Weights of a small GPT-style language model, trained from scratch on English Wikipedia: MLP 1536 GELU, 841M tokens.
MLP neurons of a small language model. Each row is named by its layer, matrix (down: output weights) and neuron, and shows model dimensions 144-335. Each number is 128 + 32 x the weight over its row's rms, rounded and kept within 0 to 255. Numbers have three digits each.
After each neuron's rows, "fires before" lists the tokens most often just after its 100 highest values on Wikipedia text that the model never trained on. A number after a token or word is its count.

L4.down929:108107107102140070163125135103141122116109144104171059128197089044140132169155187152183210121110107179116153161149035142111146140147168166125149142091126172172116102081094130171133137152094138071137132096136158139141069142114169129185135139165152088127081163135038093113083172059138117158150070154132119119103184112148121140135167156075124160146081118118117148137087097123134167119131085167127125118106109060154102128114128131140121185120105136125120096142113096075095127185132080077159100160101103125215139073123118101120127131093127123162078155124153149162111109063133104156
fires before: " | " 36, "." 11, " |" 5, " Center" 5

L4.down306:107132153116057111129124145099080171086105081095175097133111144103131128177209126070115104143120118138116121131120138214152124142156220119062084117071132157149128049099093151126111141159099116144176095117131139149134113152022113113114144146158118125099170064107168146167200103101170128148111107111160167114093163124119086133131147155087124165106096150100063113099134127095109134116132132178100071126154181059133167166176157146179101110172102143131128106149139142065122136100134069165155130144152090196080131166171143050098129132116068194115078094153112143155093100140137162192
fires before: "\n" 52, "." 4

L16.down240:122133084168173147099147123112102164100123170106172090185132099110104046117167111106087168084146151135099146124056134129148106093122116103140160111128142126122139129132177147137127170190145115167109106150087110196111125105142084141183151170096130120160100162153125079093123172148173133143143129081142135132165109172125150158102090096183086173097135145090137224070147134226108104106125177185113124137109074014104101127116188173140106114126163082097125106131139127106110136132097100078097114122129052142131146157189132143128116143109107102134149089108189106128125123076130097134
fires before: "0" 21, "3" 10, "2" 9, "1" 8, "4" 6, "5" 4

L16.down205:119129151119188141150066109088170133108206157113091185044168141161157120138162102172138165134146161111113096118131187054183140094115110076101131145192110145092118090136084136092084129136138155089115074129206132133091126182115115164145121047091139156088116099158208128100126149202123127018112089116146145152142122087110175147119103163144161171089140098074095145106117107098135180045170081101156142048129134128134113147119116095127156129104129130123137126148108138121130130167149161096088121090138095073109165111117139142110127089163120132144195119182131151134138134089159103143
fires before: "1" 95

L4.down998:190167086174094184124124112100171146081137172093188109020137136115122145103090150104145123136044126169133111113139120088120071102122140120125122120161121037108136185139216121127125148128135159130128144103116161129130130161108128104091109147166122159124153118134125080186154147189157121144117114141186131060170112067162018090128151153128078112135108123132133054202155121126162143073101139063094162179116162133099084129094167172098130103126144122151136125012158138102114131111111145099113143135142180105150090110111161164117155177135136095210084168110136071104170063115148140140
fires before: "\n" 56, "\n\n" 41

L4.down436:176153163167109108143209077167178143113145140082046132142136166145144117117131107167128156147132108160108096102114112111056151175119114085080115198180155121112145157100158173092108129106093131116117159114155148164114113102094179177103147126106110128099054138109145113196122150111113120159187147111089130115118130084120095177097137134185135088150115113148171191120108169129137121150167053112114093170160102126061176184162107128090149177134153138075165159097117116167146150161136059171147075075108185114131128134115123141129133082101108100144124161111080110146096191133167114174
fires before: "\n" 57, "\n\n" 10

L16.down529:158158107112167150100194089148137158090129120123126123178166099139105125126159182100135147132185162051107120126135128169121143091154083126198129121162102132144083164110131097143121089148184072099116129142099119134104117116168086108086151094084152109085117148100063099181139160109100150174160143085152156104167130145135151162109105093192101137171129088172172151100167108193093165103122131120111042135133142133087107097109154098139142111132122163097111087193085138150173124163173132115100124106078163154116123170124152183098123150106160088079141104112181164172130059147161130110
fires before: "0" 22, "2" 19, "1" 11, "3" 5, "9" 4, "," 4

L4.down177:104079172137113133177137158088133153153117103141165142124141119066119105122124139135076190145153100154090179147086131122046137151105091094214146095066108058139188083114068157118145105159190126103152142084069148085181125129112187118141147138142128136189127071166128184176149123130149150131162187118115109119135136124150124141159175149130114120117143073147115127158103151066155084100090065157213187134068145095128138098207137109141105156149114147123115091094107164108124209135168104184164161117173106113139112124115151114121127105112196081148153082071120166122111147047144122121
fires before: "\n" 35, "\n\n" 13, "ouse" 4

L16.down390:188128093171114152116121153158134127141140146076097127182105093115134118154178104162140144116094152080114164074179114093198155155132115132098048118133104166175144117122118153183093112167160166089121123084191116125067139124120124111122106155096113159150136148203116155132158191141122087120114142107105208079147131067151102145149116150136163085114142092080045091065103123121093136110144152138148123127134105145159113146134154158155160174093143141112098138159146100166092129108163181095136149182123051143129122097167105233054203184127127085154153076129141114164139138077120081135
fires before: "1" 37, "2" 10, "19" 4

L3.down969:171172124135079171064145135160146092119136127133120140128184138153144120128140122088127129145147172150086103171154116112121129078128127137074057167136094112134098130103136104143115166186121130141095178118114133089219101161142127167135159118137167189071101147119151138199098132092152140135195171110146157104128115164134096136111046096162122125103134134160095096134117129124137127194148127102109090081108107091129077153118092148104150164158110146122136135133125157112149161139115151120124121120077137121099121165112101146100167160100150153075116132066127174126182055084154107148
fires before: "\n\n" 35, " The" 12, " A" 4

L16.down466:062148124119136121163150108162174059133061181114120148133095158078083188174141149113079141204107121111135201134131067083111083101187114159187207134179143134124117062162115095124158099129123139104075132089189194121115125161141087093116120063153137103147107124167140157137127119141140095164117141099098109099131145147137110139133119179223104191168118204173083103125135179200128126075118163121126147145121135132116133123132115122086164089153140133122114130123097072136094103137155138126133127112145149176129058160106106111029128112087146073083106152129203090158142097131179098092
fires before: "1" 50, "2" 23

L3.down1095:103102124103105115213098120113110148133135200100132103090063196117111147144141132165169108173127193105027131086183076163146170135142184115182121130139136170104086112159147155148139136142142150063125133131084173133116087129143156106055086109138125119129159124218151084190160167113117078151135111120096146097121101103126101170177145149136156164137143088115173116111175101140095181131123114145133109112127167100123142107207128105140139134098122127101091093086140146105157165114101160119115160175127141126177085131123093115098115132148082097118132142089096107123097144129095053094
fires before: "2" 53, "1" 27

L4.down724:135095140054187123072168159136148068148107131098181153119063132185161182110112118098114137175074111069100112101139153127166134140155152107057123096146116090115080112105122135110100124126109129146136094128140122122107163161102098119078166104146095104127130108140150190128185195121186098108138096116082138099115123060078115110137198138096114118152188127160135141153121099107068142136144184079135129083104171160063173120088121130188125134117062104106177099166107127102131132135097089097155132140132170140141104138130148153121142106092082078087136128181130102173127116121167120121
fires before: "\n" 69, "\n\n" 28

L16.down1230:085170110139167101116190123088118165105097116109120153101088130100122074143208162188103174139142152148115191155141121105102135144089077125141127144138161091124090135068133115107149114135138119131133115140114136114159133130109136156102076161143095084100184114139104116106103123066167171134150199096075102113114110114106124113071138164091077120114105110124145165131170118205134143125116144136152129086146101138116095150142065103076125091131166119144102118100089108089070087110112070064208137203211105162127117109106111091126130163129139134130125145136195183084091102145129086091
fires before: "0" 26, "1" 12, "2" 11, "3" 9, "5" 5, "13" 4

L3.down1378:117118114162148124115108118117100099190165151165119107115158156058104168107130179145045153165104105134154112215154104157094176111148141132150202119148121122124126141128107151072110112109115149113142124087102144118145136179138125079186118107113165131161134124087087098134165132172135086113172124155039136053095154084065105079085133080080140104151071112178182122171106113188113154117147156133098090123147112074183086115118102114132167090133144172085150137129093070083149086136097110110120153148119116132137088121163139102131132138104174128057079154123135127118153139129136096165
fires before: " | " 59, " |" 14, ")" 6

L12.down110:135125184133103121132169124155053097101115116127116114072146105169096103126155141114105104076187115141116061086123160116190050072151152114184132177116098113136187131068178156135132145158135108134080124134186168095148152104091151117113115137128117134124079113127154169109112101169127162122155194089137124117126113168130097117073066140128136096131133107126148106108074166162114180146072133136097133098155106171127192112172135155129136139144110094098153152195144165173160130143126073127127106146148187140113165148161184088039175151168173074094148142126117105155104122095151076056
fires before: "\n" 49, "\n\n" 21, " The" 5, "=" 5

L4.down945:132159092133091158138115091114143097088160113179153185092132127188131150125130116141085153152088161131060148148167114153107143159128142114155045127153088066104074163117104122106094107113097126080121118129168146176120124183135130165146146087108152143121120098126130155138092158139080093095131077163158122176108088169146140160135128150106099121105130103142100199099131165144124145122159108135130137128086138201116142053110101116125117135109101121079097127126188097150141140162157209154108151091190189058142069152108068088115127081113142071138172120177133103136094110092132160163
fires before: "\n" 53, " were " 5, "\n\n" 5, "2" 4

L4.down327:122146135168132157124116095131138116107128159108140139174166120110156101123138079173073105134091155105145100117133137129102114090166088092093156110130092104083160112103067158125157080146131135104133122130178149099171106159088122168145185168111112137173165094167152104083061210109134128116122155134092099090072118156112125179100147154136109056116094132153113137122071120136120109129132132127111053112165081157168068168159078106112134068123120161100122087155189094141109070127099113119123130085173152160183125127118138131105163127143131112113093138101136154128108139163116083158
fires before: "." 20, " | " 17, "%" 7, "," 5, " |" 4

L16.down152:124114082111118097131171099139144176121157175124074131112112124121097133159118115138097201145151119141130134169075106155085108096103116077103104157138129153077062124106140069154156072160135179143094097158136130124141089150111125134100153199154090113100188181091083130148130093091112096128124130128128129125168151202114172118109165145162131155161165156147136137159109107089120071117103133167090061167094143119139128134157118134078101134129127110084141096151093151078045128105134088159099180090171152166168055115111187128145130100172155094115156170117161169139049178159113067147
fires before: "2" 17, "1" 17, "0" 17, "4" 11, "6" 8

L4.down479:097146098131133081121137084061101137130140221171096123145064083113118105198147126138168072100144111054103081096149108126109158145180151143203114105136139168124137145138082158142164099140192108168131132108143122112144163111146146130061085070160138102106071122155152138192136171134137091134186174113078133121139093137168092161145132073136139124126110134117155079096109065174124127105125100146152164138076127160114137124148165123170166098142107145103153162149108111155135134120166121123087140146118129042145088088103086112110097126180156116116073104167059093117147189174088090071
fires before: "1" 36, "2" 31

L3.down689:126132114094082142089103165161160127121148164098131159085142112125102095119132139156086133103122072143116113202131096132054133097157087168134115122171106125124146121158150146036153148130154091153176133169111108116144069137162128176123166061066108114182204169065097127151130207165110132155170125148129104096132115078175148174117161099110094137167150180134138132146149104113099099083090162099087185103086142134122151103132058180135111136121149186054124158158165133161137134158134097155173102106139142087119070129155168141060123205197187135082136156129123130142114075070130153115
fires before: "\n" 46, "\n\n" 18

L3.down813:144175168140146088097142154153124122143108169142109061131095113150082114127108084116140128170071128127102138097132171109133128167059139104142127086161171145079149130145097178073115092105055117093118186132149108072203132192083143071186150075052106141108107119153142127206113184151171109100114139119168131112102073077111068095126097155106126144140124171109093141151087133085146124172073137132158054087117132159120140116139117140157163163076148148136064118183148141147099146157129113123130165143171140152111107157061120098191141127142133121133109132129106066146088192186125158120
fires before: "\n" 33, "\n\n" 9, "." 5, " | " 5, " household" 4, " % |" 4

L3.down1107:131151074116210147105038125092088124165177130136071162153112091143109102105142155116096128144114077165123155159132149129146185171096153122120134122136107070185131109073115152119125108136135160116162082055113121102077076134128146145141136148054157159130086106126127099144131133134100129120175090099152115159151161119136109129076136144119126166122139148175172060180097130116102154102122181095119163137164132155083139125105144141167173160127105098157105126154127122115107165092170138129105133154207126197155125105101151082153153144082153153088151119098130105140099130084121113217
fires before: "\n" 43, "\n\n" 35

L3.down1332:141104207126093122079103137134148107055102139148167086179102100141123145079096130121098153118066065137129155152120124133100191121128129124092142110176139095151100136154030108130113115119150111165142057114143109118126119109122170147151116137116180173080187052092124153137156136145179119079100167134167141132123169151133097105120153158145119160117182036111080109135163162098122170170138142134132195101134130051123154125104087158105109173130088175157147093123122175066149158108148130154213124119167104091089131103079167098128094135127131137177132064151113127124124113147132123132
fires before: "\n" 39, "\n\n" 29

L3.down477:098133119148107050149121155103127089129082115124152160155103138120122134117099090126136108110131089091102204083100105119180080202087150212121086152155124124108145152105112159094058097145111143135113083121147127126116175131133073094177139123107133184141149080179095155160135147146103086135195116117180158152119129136168076136170160171146142162141102112145125139071120160110140154113087144133110128034114139198100159115152071155111109158127115131102103128086136135137127133147129110123152141155111130102155143163157140089145138167071120091127143150109114098168170180130115134061
fires before: "1" 38, "2" 24

L4.down1145:126156132114073140149151137115163111121150125122124109091097072163134063125124094153124106122122093150112124110172107126163145103145131076136103140149124171135119138113110087151144160190185157133085104106119083136121123168133153140068148127097144165084130121121143126116098120087076133116114093097169093113107097134172079099156121165140154119162089145173103091103056146108126131157099118156087110115129066102199106218153151078072107118146061131121102104154145092135114121163042123110142109137131102152123161158166155115133093071127142110089144152129122116134120121125128133118
fires before: "\n\n" 27, " He" 8, " The" 7, "in" 4, " In " 4

L3.down1094:114137135154104085109176155098126102155147158133145120111154148188132132120139185128138128163044082145082100140090057161163151140120102149095127133194117105150108148125128123132138089115134126114150068112169153129140111130098141122166136145134156068146123170096107103132130165142107145160138094175132092127084157103085104071116105179145170172176134150207091154143150132142086216141108182122093103062179117055115157138102137086175100113109124142112090147131109186011116156171087144095144147152127182135109103146111067144133097097135089157193139095137145166115180131075118150149
fires before: "\n" 29, " | " 24, "\n\n" 10, " |" 4

L16.down455:098107130175126196137128070123113122156140152080156090103113071124158094168173146168131113133111167133038145117148158129095069101154110145093124240097084102084083079084088100133215142106114123169156089159146175145134120129120076093139160104069110154099142155124100061139148186121141128206163175178122112110116134118161033147144169115214196165072118067172091198125112129171122101119126136162114102085112113082119094157140087161173117090114106151085101117107113083129133131164123107105127147165140148118103153121121169175103156136146155151129082107139104145156182099147103137155
fires before: "\n" 36, "\n\n" 18